{"num_hidden_layers": 9, "hidden_size": 768, "num_attention_heads": 12, "num_key_value_heads": 12, "head_dim": 64, "intermediate_size": 3072, "vocab_size": 50257, "hidden_act": "tanh_gelu", "norm": "layernorm", "norm_place": "pre", "norm_eps": 1e-05, "positions": "learned", "qk_norm": true, "attn_scale": 0.13, "bias": "all", "tie_word_embeddings": true, "parallel_block": false, "init": "normal", "init_std_qkv": 0.0204, "init_std_o": 0.0204, "init_std_up": 0.0204, "init_std_down": 0.0204, "optimizer": "muon_variant", "learning_rate": 0.0117, "beta1": 0.95, "weight_decay": 0.0, "lr_head": 0.00464, "max_grad_norm": 0.5, "warmup_steps": 0, "schedule": "cos", "final_lr_fraction": 0.1, "batch_tokens": [131072, 262144, 524288], "max_seq_len": 512, "doc_mask": true, "train_tokens": 1400000000, "max_steps": 4607, "dataset": "wikipedia_en"}
MLP neurons of a small language model. Each row is named by its layer, matrix (down: output weights) and neuron, and shows model dimensions 624-751. Each number is 128 + 24 x the weight over its row's rms, rounded and kept within 0 to 255.
A block is one neuron, or neurons of one layer that tend to fire together. Before each block is what it responds to, as a language model described it from the Wikipedia text at the highest values.

Responds to: Mid-sentence words that need an object or clause next: action nouns before of (inspection, seizure), particles and verbs (down, out, discovered), prepositions (for, as).
L5.down2856 [135 131 137 139 161 118 138 120  67 103 119  98 107 108 105 134 107 147 133 130 128 146 114 149 115  98 121 127 128  87 113 138 101 104  72 141 108 111 157 117 132 134 105 143  90 122  95 159 144 118 152 161 109 135 177 133 113 141 122  76 113 126 122 152 147 134 139  76  88 138 119 146 126 106  99 110 129  97 128  85 144 176 120 141 146 151 120 146 119 101 119  99 136 138 135 162 166 137  98 101 150  90 150 132 167 101 161 149 119 140 158 123 125 109 120 143 143 147 168 112 110 117 135 121 122 117 111 115]

Responds to: The indefinite article a/A in running prose after commas, prepositions and verbs, as in "as a result", "only a few", "a wide variety".
L5.down2409 [ 65 148 107 162 129 123 103 137 117 153 111 135 114 128 147 116 124 119  92 108  93 133 151 131 110 104 104 105 156 119 143 124 134 143 124 146 163  96 146 169 156 125  96 140 103 107 164  81 102 116  90 127 130 116 112 139 131 173 124 105 143 130 131 157 134 144 117 126 151 105 136 102 135 158 121 147 146 147 126 153 156 129 116 131  92 167 129 109 111 164 120 119 114 122 168 137 105 137 120 189 139  81 134 135  93 130 128 146  80  86 103 125  79 155  86 118 128 113 108 117  71 131  87 158 114 145 117 124]

Responds to: The article a/an after is, as, or an appositive comma, introducing a description, especially in biography lead sentences ("is a French actor", "as a guest", "Wimp Lo, a young man").
L2.down506 [172 138 118 118  87 133 142 140 136 109 120 148 114 105 141 100 181 110  83 124 152  71 129 139 107 107 127 122 160  75 136 130 144 114 140 119 121 114 162 155 101 143 139 152 143  91 125 138  74 121  96 118 148 101 105 113  95 135 115 129 150 145 136  98  89 137 110 155 137 128 150 194 186 114 165 126 177 130 140 114 161  88 177 119 100 116  70 124 146 111 139 107 112 113 125 130 118 117 159 132  98 126 137 110 136 118 124 173 127 105 147  89 104 153 114 133 134 143 114 113 110 155  93 117 128 163 137 162]
L2.down668 [103 153 115 160 117 152 146  95 110  86 155 111 154 174 161  99  85  87 127 126 121  95  82 166  95 172 150 112 105 139 144 144 148 126 110 109  78  99 177 148 138 147  95 114 102 109 119 146 131 143 157 160 131 128  89 151 139 103 169 155 155 155 165 138 139 123 161 146 141 106 135 139 154 117 146 164 110 108 127 125 150 107 128 115 130  80 136 142 112  91 124 121 154 167 139 150 164 125  86 140 132 111 144 128  90 146 102 144 111 136 136 149 148 113 155 156 144 115 114 107 151  99 139 136 144 129 139 105]
L2.down752 [143 114 129 130  82 146 139 111 128 128  99  91 131 145 135 120 135 137 118 104 120 143 120  96 121 129 105 101 136 159 143 111 104 149  80 101 117 152  99 152 118  72 149 118 160 152 137 159 110 122 110 134 114 115  88 143 143 145 122 147 103 156 145 156 139 109 167 132 124 131 167 119 177  84 151 105 144 155 144 164 154 102 138  76 111 136 144 102 113 163  96 132 178 109 125  87 128 134 147 141 125 114 142 126 102  76 132 137  99 113  81 132 111 110 160 122 151 113 124 135 117 162 133 175 138  95 141 110]
L2.down756 [125 153 113 102 106 153 128 121  85 162 124  90 102 167 155 114 130 172 123 138 134 130 134 153 131 143 139  90 118 182 138 155 128 134 107 115  98  95 151 117 113 155 143 126 133 135  74 130 112 170 172 103 124 132  93 111 146 174 110  76  85 117 139 142 134 107 106 106  87 117 145  92 135 133 143 147  80 154 149 151 124 149 102 111 121 105  59 147  97 153  90 162 122 188 164 129 139 114 127  98 153 121 112 114  99 111 141 103 126  90 139 121 145 143 156 131  94 132 141 139 114 132 131 115 129 138 111 102]
L2.down805 [170 159 136 138 116 107 116 165 136  88 133 140 140 118 150 147 182 127 147 145 153 112 108 109 140 111 115 111 108 110 137 158 103 153 115 127 164 101 137 103  54 169 138 113 152 100 113 182 118 122 138 115 110 125 118  89 203 142 124  93 108 145  96 124  99 134 116 132 124 109 128 109 133 155 125 151 115 139 122  88 154 141 115 109 104 149 119 108 109  93 120 151 105 157 144 129 125 108  94 136 140  59 136 135  92 124 143 195 191 109  70 133 150 127 151 108 153 156 113 114 107 121 144 113  95 118 137  91]
L2.down1033 [119 130 138 119 103 134  99 102 128 126 104 109  97 144 141 129 100 118 114 119 149 116 120 175 147  94 144 140 138  98 111 139 136 149 101 142 160  76 132 115 152 126 131 133 167 113 134 121  89 152  96 145 163 136 147 145 126  99 143  91 172 130 159 149 139 169 127 112 106 122 156 148 119 175 160 145 124 194 145 148 134 130  58 128 149 150  95 142 152  95 129 133 148 133 139 122 154 107 118 148 132 177 117 105 102 122 185 146 151 119 149  92 148 114 155 144 127 148 116 131 177 119 144 112 163 108  93 117]
L2.down1046 [146 157 124 117 120 140 123 180 126  89 111 115 169 154 134 184 176 131 111 134 103 181 132 163 108 124  80  96 131 129 105 151 132 145  94 123  84 137 137 108 154  63 155 122 150 201  54 133 139 113 163 123 124 124 164 134 161 110 140 115 128 116  98  99 150  86 139 157 132 127 162 174 143 117 147 155  89 135 132 121 146 141 152 134 110 135 105 129  78 129 116 139 185 170 119 150  97 104 107 164 106 174 150 128  99 113 113 149 145 122 105  57 118 143 147 117  97 163 149 151 144 164 184 140 140 140  85 109]
L2.down1250 [176  99  79 175 141 122 138 137 110 136 134 135 100  92 112 171 155 105 149 151 139 126 164 153 165 123 123 133 131 120 129 123 104 148  96 153 120  99 124 160 149  99 116 110 130 177 156 158 128 138 115 139 147 128 132 135 139 132 134 121 135 118 127 138 163 111 132 108 148 111 174  89 151 124 152 137 152 149 155 119 178 134 117 118  82 145 114 101  94 130 126 110 125 109 108 144 117 157 135 140 102 104 115 125 105 142 122 122  97 137 124 129 129 135 109 127 178 119 102 151 144 110 129  94 111  96 162 131]
L2.down1706 [100 103 130 157 116 111 131 122 135 125 136  79  94 115  89  98 108  52 137 130  85 142 124 133 147 176 186 172  93 128 138 142 134 118 107 113 157 104  99 137 152 110 121 153 151 144  80 141 118 103 130 177 121 166 104 110 128 109 145 159 165 157 141 120  98 112 169 139 123 153  89 138  90 117 109 142 139 137  89 135  99 145 154 102 130 169 150 150 139 128 145 124 116 110 146  89 153 110 163 109 144  95 136 138 122  97  77 125 143 154 122 138 119 108 140 119 139 146 130  88  73  98 133 115 122 126 104  80]
L2.down1920 [120 123 117 138 133 102  81  95 144 149 151 133  86 127 185 153 138 126 107 149  88  94 111 168  97 145 128 104  96 139 102 104 140  88 148 118  81 118 155 136 117 128  72 198 132 128 142 111 123 149 108 160 135 146 138 135 142 134  76 100 129 192 108 164 138 126 105  92 159 126 118 121 150 173 133 117 129 125 148 151 124 138 132 145 107 139  48 105 132 121  79  90 118 107 134 133 110 119 123 147 136 115 101  97 142 132 123 140 135 100 148 112 104 126 124 120  93 130 137 131 152 117  95  98 124 152 156 121]
L2.down1927 [117 168 133 110 152 126 187 175  74 117 147 134 103 149 108 125 122 138 128  99 149 122 132 126 121  68 150 167 119 125 123 159 128 147 122 136 109 130 138  73 129 152 117 115 112  75 122 104 127 138 112 124 123 136 139 138 205 152 111 109 156 167 124 132 112 130 120  70 156 129 148 134 120  98 135 148 114 147 126 138 146 147 152  86  95 115  99 150  96 132 137 113 102 134 133 117 133 142  95 148 132 149 164 142 109 139 114 111  90 101 123 120 153 143 126 136 126 106 136 161 140 129 129 115 108 117 152 139]
L2.down1940 [132 151 129 122 126 138 111 139  86 138 150 140 112 157 124 136 136  78 120 125 112 123 119  97 170 163 151  93  67 123 138 151 138 138 115 118 129 126 108 114 118 132 116 123  79  81 115 112 106 186 137 143 138 120 138 128 126 154 158 109 157 112 141 137 144 104 157 122 114 141 117 129 148 141 116 131 126 122 142 135 137 143 128 100 121 156 142 145 154 136 125 146 123 128 132  97 141 148 137 111 137 118  91 120 124 117 139 117 147 142 142 131 123 123 136 160 139 117 143 142 108 124 133 118 124 187 121 132]
L2.down1949 [128  91 165 152 134  74 106 128 128 131 101 103  71 127 160 140 129 104 137  91 165 131 136  97 106 135 114 107 130 100 123 140  94 107 155 178 120 120 122 153 120 159 141 134 132 132 149 128 134 115 128 110 132 142 142 105 166 124 133 111 157  92  96 152 134 111 133 150  90 108 105 125 109 125 124 152 113 122 142 143  83 133 147 144 156 115  98 132 115 124 146 130 168 183 134  97 149 150  88 111 125  93 150 124 155 111 123 140 150  93 102 149 114 115 117 114  96 143 106 102 143 152 120 117 133 125 172 139]
L2.down2000 [ 96 138 122 114 128 140 108 114 107 158  74 154 100 114 104 118 157 125 100 130  77 122 109 155 173 157 106 127 106 144 161 159 108 130 160 151 153  58 167 120 109  98 145 153 135  82 131 133 129 104 111 131 153 142 146 112 109 146 135 139 114 115 152  98  97 141 158 140 126 112 159 154 145 121 107 133 133 120 109 138 136 161  64 152 130 129  93 131 148 168 108 161 107 155 119 122 119  97 146 119 119 113 120 135 145 104 172 122  78 129 160 152 171  99 153 119 136 137  94  97 122 135 112 164 131 117 138 160]
L2.down2005 [116 134 133  88 125  91 162  98 145 147 124 151  82 160 137 142 116 124 116 148  94 139 132 102 113 158 133 146 159 126 152 117  96 101 120 138 124 168 142 103 145 107 127 162 118 149 131 157 165 146 163 135 146  97  98 113  80 101 170 110 108 120 117 139 131 196  84 134 127 130 149 154 129 107 180 155 138 131 151 131 147 151  58 101 106  99 117 138 107 127 104  87 130 135 107 138 137  85  97 127 125 105 112 114 128 122 107 120 140 138 117 108 132 134 143 117 129 138 161 152 138 107 121 125 138 136 107 139]
L2.down2109 [140 157 123 136 147 100 143  91 146 131 135 132 125 112 106 117 130 139 111  96  88 173 137 127 147  94 116 146 146 104  73 115 132 131 122 131 156 124 146 138 153  86  97 121 135 133 136 148 109 124 149 150 118 116  65 125 159 193 131 153 165 120 115 115 114 136 133 172 126 109  87 155  91 128 132 158 144 109 162 111  89 144 129  93 146 121 134 144 134 164 102 154 160 101 167 144 120 119  83  84 136 150 143 139 121 162 133 106  99 157 101 132 117  97 132 112 111 158 141 119 163 135 179 109  95 152 104 142]

Responds to: Main finite verbs of action right after a subject, before an object, in narrative prose: calls the police, took his place, bought the guitar.
L4.down760 [143 122 143 129 131 117 122 161  96 141 119 134  93 140  67 131 125  79 135 103 145 141 167  76 139 115 127 151 117 116 110 129  97 123 125 148 109 138  89 127 132 109 150 122 153 141 102 117 106 168 164 124 152 164 117 118 141 156 193 134  91 115 117 170 135 122 144 159 104 140  85 109 107 108 132 144 113 146  97 158  97 110 131 144 104 145  95 107 156 165 130 154 135 148 144 122 108 150 120 128 136  76 157 106 105  92 125 149  83 109 108 100 133  95 109 119 109 140 119  95  81 149  97 127 101 131 150 161]
L4.down2256 [145 144 157 128 116 112 139 108 107 120 131 102  77 161 126 144 102 144 132 126 112 129 142 174 138 180 153  90  90 178 101 138 127 163 101 102 141 118 123 131 126 119 104 136 142 145 125 100  96  95 168 105 132 132 121 123 137 114  99  91 119 141 124 151 114 115 150 135 165 181 119  95  83  95  98 160 157 125 139 152 120 108 127 116 174  90 119 109 159 146 148 102 104 135 104  84  90 114 161 120 130 141 115 106 132 115 117 180 152 108 149 122 116 139 109 142 125 135 157 101 116 108 127 171 102 115 136 158]
L4.down2263 [138 136 135 107 162  97 111 157 124 139 136  84 102 131 134  94 147 132  62 132 135 134  76 123 118 134  98 140 120  87 117 102 122 129 158 113 128 117  75 110 113 108 157 104 166 165 156 118 126 142 193  83 100 124 124 128 108 123 135 108 172  92 115 143 146 100 171 145 132 164 107 102  92  96 123 131 110 123 159  89 167 118 142 154 171 109 102 111 105 144 179 146 120 129 120 125  97  72 117 155 143 124 176 148 158 106  97 105 157 123 147  86  73 123 119 145 108  96 120 179  47 118  59  80 109 116 112 103]
L4.down2664 [120  90 106  94 152 123 120 145 127 144 113 132 121 180 103 131 141 118 117 132  92 107 101 100  89 122 122 108 115 107  82 136 143  86 135 105 120 133 130 106  97  96 132 117 156 188 118 118 122 110 130 106  93 131 146  84 126 107 134  98 149  84 152 125 139 112 127 125 122 142  73 112 160  99 147 151 124 156 107  63 165 137 149 125 143 106  86 127 152  95 163 152  80 119 133 121  72 107 134 147 128 161 125 163  93 107 103 111 137 150 161 120 101 146 121 160 129 130 139 176 101 136 110 113 136  78  66  92]

Responds to: Fires on the token just before a brief descriptor of an entity, e.g. "a" in appositives, "=\n\n" after titles, or "(born 1973), ".
L4.down965 [146 166 164 159 123  80  96  69 114 162  85  92 103 102 162 157 101 129 113 120 122 141 135 131  92 188 117  71 118  98 167 131 123 126 153 126 119 103  78 127 124 125 139 131 102 121 151 100 135 122 179 140 110 106  73  71  72 157  93 132 164 138 124 137 132 144 151 150 133 142 106 119 166 145 177 152 160 106 154  98 117 109 115 137 114 138 114 143 109  87 109 151 100 167 125 106 109 157 135 154 150 133 107 136 129 123 159 146 110 130 110 115 140 185 119 183 130 116 120 150 134 124 152 168 153 151  78 102]
L4.down1045 [132 113 151 163 156 155 139 106 108 162  93 117  42 107 143 110 151  82 150 145 134 127  97 138 103 147 149 109 100  95 141 199  82 147 122 166 124 154 152 122 123 137  84 107 137 101 167 106 135 117 136  86 111 142 132 103 147  92 109 149 133 127 126 130 122 157 120 170 131 169 133 142 160 137 147 124  94 150 147 131 122 110 128 144 145  71 113 127 138 118 168 135  93 126 140 153 117  78 120 169 153 132 133 115 120 134 150 109 142 131 141 143 106 109 150 128 153 138 137 136 166 100 104 104 144 110 104 135]
L4.down2096 [134 102  69 132 123 132 176 150 107 111 100 111 134 169 119 141 175  91 133 151 126  90 125 146 145 146 146  96 131 157 141 111 121 181 137 151  83 109  99 124 110  85 112 117 108  99 124 133 157 120 125 140 138 127  73  93 138 124 109 147 120 135 135 151 158  95 118 151 124 102 138 114 131 133 118 105  76 119 132 130 109 134 125 169  90 160 133 119 107 120 112 101 136 147 113 131 124 126  55 108 156 146 153 103 105 152 120 135  93 127 145 127 155 133 107 120 116 168 136 156 127 192 177 117 148 157 136  86]
L4.down2788 [154 123  99 135 107 146 121 146 115 163 102 117 107 158 123 137 126 102 148 127 122 128 161 135 119 129 149 118  72 115 165 163 138  97 113 111 103 138 131 135 124 106 127 141 125 157 130 103 101 117 123 160 118 125 174  98 122 110 120 101 135 108 136 143 176 124 121 121 103 158 140  83 115 154 148 153  81 163 125 156 126 101 107 107 127 174  75 144 119  93 140 134 139 124 128 153 107 115 133 145 127 132 129 100 116 116 109 119 145 167 141 131 172 116 105 139 181 129 123 139 132 125 151  99 128 131 121 176]

Responds to: Main verbs (often a verb's final piece) right after a subject in narrative prose, expecting an object or complement, e.g. ordered, taunted, encourages.
L2.down441 [146 149  92 153 140 120 105 109 103 110 183 131 134 138 130 126  77 144 123 188 119 111 147 100 123 152 106 101 145 162 104 123 154 153 123 155 126 113 127 144 195 131 151  96 136 107 118 164  93 138 122 143  90 145  97 124 144 117 147 125 112 147 140  87 147 161 177  67 120 150 100 153 145 110 142  84  71 122 108  99 125 113 144  65 127 132 128 146 139 111  79 114 133 101 141 112 135  99 127 112 181 129 168 141 139 107 120 155 115 122 126 104 122 132 115 124 183 114 142 103 134 178 135 120 134  56 120 129]
L2.down716 [154 113 129 132 160 114 136 147 111 125 136 102 138 110 109 159 148 116 160 116 135 119 152  78  87 118 142 176 150 136 116 102  98 106 100  75  89  64 177 147 113 146 119 118 142 104 133 132 145 146 123 142 135 146 150 137 126 162 140  60 167 109 125 131 146  68 106 144 159 144 125 112 105 138 123 141 137  93 128 149 104 119 147 113 138 154 172 139 126  97 117 106 125 157 118 115 127  87 144 139 118 155 112 157 146 139 116 142 123 171 109 118 104 134 137 119 120 121 169 101 169 199 138 140 133 139 170 157]
L2.down975 [119 158 103  99 170 144 141 113 147 199  98 150 133 143  91 108 145 123 143 151 114  86 110 119 127 102 118 122 139  78 128 129 158 146 128  78  82 119 105 119 133  95 155 143 128 113 117 124 175  83 181 100  96 157 136 153 161 108 160 125  85  90 111 168  92 115  85 117 155 112 116 137 139 115 111 127 120 149 133 131 130  88 144  96 126 138 133 136 136 174 161 163 195 137 121 109  99  81 133 170 120  79 129 185 162 132  86 159 106 131 104 141 120  93 140 143 137 164  83 132 145 118 124 142 125 120  85 161]
L2.down1035 [125 156 142 131 110 111 130 171 155 145 151 146 116 127 129 129 116 133 106 107 100 130 116 150 125 105 199 132  80  92 129 118  67 133 120  70 109  76 138 142 121  93 137 129 140 120 127 150 120 108 121 149 142 102 134 132 150 133 106 112  94 125 148 103 141 193 170 144 162 104 115 143  92 130 118 117 128 134 131 112 106 141 160  89 127 100 113 123 144 115 131 114 126 102 143 110 119  87  83 135 135 149 112 148 150 137  86 122 124 171 133 160 130  69 115 138 172 130 138  98 116 202 134 133 118 119 129 161]
L2.down1181 [115 150 144 143 111 110 113 127 122  37 118  93 123 138 144 108 144 105 116 109 131 134 101 168 160 120 134 117 118 161 103 138 167 132 123 150  97 108 148 143  98 171  89 129  87 137 146 139 113 107 174 157  81 125 113 117 121 116 144 118 111 148 145 152 168 163  79 139 113 120 147 122 148 157 110  72 124 115 127 169 152 144  91 128 120  95 102 156 118 140 155  90 121 176 132 185 122 136  90 127 153 138 123 140 138 141  77 141  79 158 116 160 182 103 130 127 114 139 179 131 110 116 127  90 142 113 142 160]
L2.down1350 [120 134 121 129 148 108 113 112 110  84 152  59 107  98 132 127  87 156 120 122  64 131 105 126 113 164 117 120 115 137 100  93 121 177 121 129 155  71 135 109 174 105 131 158 150 105 112 159 134 148 133 175  79 110 119 117 108 183 115  80 134 129 126  99 127 131  94 110 124 151 110 124 169 122 136 117 121 128 142 104 116  67 139 107 121 156 130  78 160 133 133 130 160 110 134 109 166 145 126  96 117  83 173 126 133  91 135 167  98 143 154 100 126 127 142  95 173 108 184 139  91 129 134  90  89 131 138 167]
L2.down1391 [162 169 124 131  84 108 151 123 119 130 132 131 116 147 127 172 117 167 163 162 112 118  92 190 157 141 174 157 168 106 114 130 163  92 120 123 127 138 114 116 101 111 149 147 163 158 111 142 152 191 115 131 141 140 123 116 130 104 130  56 133  89 138 119 126 131 140 141 155 162 166 103 155  89 115 116  83 127 149 163 136 120 161 113 104 125 128 130 136 120 161 142 124 140  90 119 118 124 147 140 147 129 113 133 151 146 106  97  99 133  83 149  84 107 112 100 116 132 182 149 117 133  91 147 143 138 106 110]
L2.down1689 [116 121 136 133 167  65 133 121 139 162 143 138 127 159 120 107 153 141 114 109 128  91 114 138 117 119 149 169 153 159 125 144 101 137 142 101 145 108 120 164 112 109 137 106 149 169 140 124 126 115 159 109 136 137 147 147 124 128 116 133 148 116 108 128 127 145  88 131 111 165 125 112 147 134 109  91 113 162 126 105  99 134 212 135  73 104 119 112 142 134 161 104 131 119 176 142 151  93 122  95 124 161 148 107 126 113 120 149 114 114 105 121 124 113 114 134 106 172 159  79  94 132 104 132 122 129 105 124]
L2.down1831 [ 89  89 129 113 143 142 186  91 132 142 116 133 108 140 115 140 159 146 149 152 159 103  82 132 116  88  97 137 143 127 102 139 124 148 111 120 161 143 117 110  96 152 100  73 150 153 149 140 108  91 119 158  94 131 113 117 194 121 159 107 122 115 130 134 119 148 106 143 105 164 131 141 128 121 130 138 163 110 137 133 100 115 122 149 149 135  93 148 105 113 124 115 141 137 140 143 173 156 145 145 136 175 163 142 137  77 102 203 124 135  90 131 110 125  93 114 123 132 150 159 150 115 122 132 108 142 137 106]
L2.down1915 [154 131 108 137 162 141 138 143 132 146 132 158 126 139 149 111 115 123 153 150 135 148 115 147 135 184 128 127  95 170 147 153 129 138 111 154 128 174  94 131 105  93 112 144 120 136 145 119 107 128 115 103 153  98 114 107  82 171 155 133 162 135 152 117 166 141 137 119 136 143 154 166 149 128 104 142 123 135  97 165 154  98  78 133 115 100 150 119 117 125 133 119 161 173 145 108 132 106 148 105 117 127 115 128 124  98  89 111 106 111 114 171 129 173 145 123 129 144 111 156 140  92 114 119 122 131  94 116]
L2.down1968 [ 82 126 147 140 126 127 143  98 122 136 122 142 133 164 126 147 142 113 138 126 134 133 102 116 140 116 147 124 152 136  58 105 165 131  96 147 149 108  97 127 145 139 121 122 146 138  97  88 122 142 131 165 111 178 126 119  84 129  78 139 140 113 113 131  98 145 123 124 109 130 109 139 125 142 116  59 105 136 121 104 106 131 190 184 150  89 163 136 143  98 124  88 112 111 123 111 135 143 119 158  88 144 162 145 122 117 105 165 125 129 104 115 103 117 104 107  97 155  90 166 117 169  92 125 129 117 127 100]
L2.down2020 [149 118 110 144 129 117 161 129 131 150 143 155 128 136 131 173 122  78  32 122 126 105 116 139  79 123 111  83 120 128 134 132 108 114 101 123 139 128  97 109 157 126  95 186 141 100 133 127 151 119 142 118 151  86 142 123 128  94 129 121 111 105 182 162 153 129  98 104 133 138 110 128 148 134  65 117 133 152 150  64 107 108 140  96 142 100  80 146 161 115 142 168 150 122 157 137 113 116 102 149 135 129 163 138  98 131 101 130 146 129 169  95 139 127 109 128 112 193 129 113 101 123 144 103 118 121 124 134]
L2.down2153 [114 166 131 147 129 100  98  86 151 163 145  94  84 181 158 108 119  76  92 156 136 142 188 140 121 137 129 140 101 140  85 119 106 115  95 106 130 127 103 103 167 105 141 127  93 127 147  61  88 144 151  76  87 139 138 148 153  85  88 114 119 130 128 125 101  97 140 140 120 138 110 127 134 146 142 114 134 149 102 117 121  96 124 145 160  89 133 118 138 152 127  95 139 121  78 142 124 113 117 118 112 129 123 114 119 112 158 131 122  85 156 125 145 124 151 165 159 128 175 151 156 156 111 157 129 133 126 198]
L2.down2190 [155 102 101  81 171 142  93 136 137 105 143  66 164  83 145 143 115 171 108 130 145 142 135 115 138 160 119 118 117 135 122 120 147 139 118 110 101 122 123 116 150 174 154 140 106 123 102 151 100 131 146  96 107 128 151 100 127  60  93 104 124 159 167 120 119 167 105 119 105  80 123 141 160 122 151 137 135 108 130 166 110 118 100 120  84 113 112 156 123  98 128 112 119 127 121 142 141 122 132 139 168 136 132 133 128 145 118 145  96  89 122 137 118 192 151 100 120 109 141 116 112 150 125 143 123 124 122 116]
L2.down2707 [179 135 142 159 132 119 141 132 148  86 138 169 118 168 150 148 173 144 114 102 150 151 133 129 120 121 117 108 142  85 104 127 130 117 144 171 143  85 137 143 154 140 109 122 116 124 117 132  94 141 128 122 133 155  94 120 131  91 133 146  99  95 164 132  72  94 111  90 111  99 148 148 107 102 128 139 102 135 101 138  88 139 158 183 125 115 158 160 133 116 150 111 101 137 115 128 146 171 104 112 145 136 136 131 165 119 112 121 132 120 146 132 125 197 136 125 151 151 173 165  82 179 109 123  65 121  94 173]
L2.down2863 [ 99 117 121 166 100 113 128 101  89 105 131 118 116 124 142 130 146  80 104 132 123 117 109 148 100 135 130 127 158 134 158 128 110  62 125 133 129 135 112 112 146 140  82  95 124 109 105 131 128 139  98 113 145 138 103 132 191 150 133  90 148 118 121 166 172 117 137 141 165 133 139 136 103 105  95 120 120 172 156 151 151 126 139  99 185 176 109 113 131 154 165  79 121  85  84 158  85  91 165 109 127 109 100 100 111  97 153 189  92 149 116 144 153 164 111 120 125 141 110 110 104 175 109  98 118 126 102 152]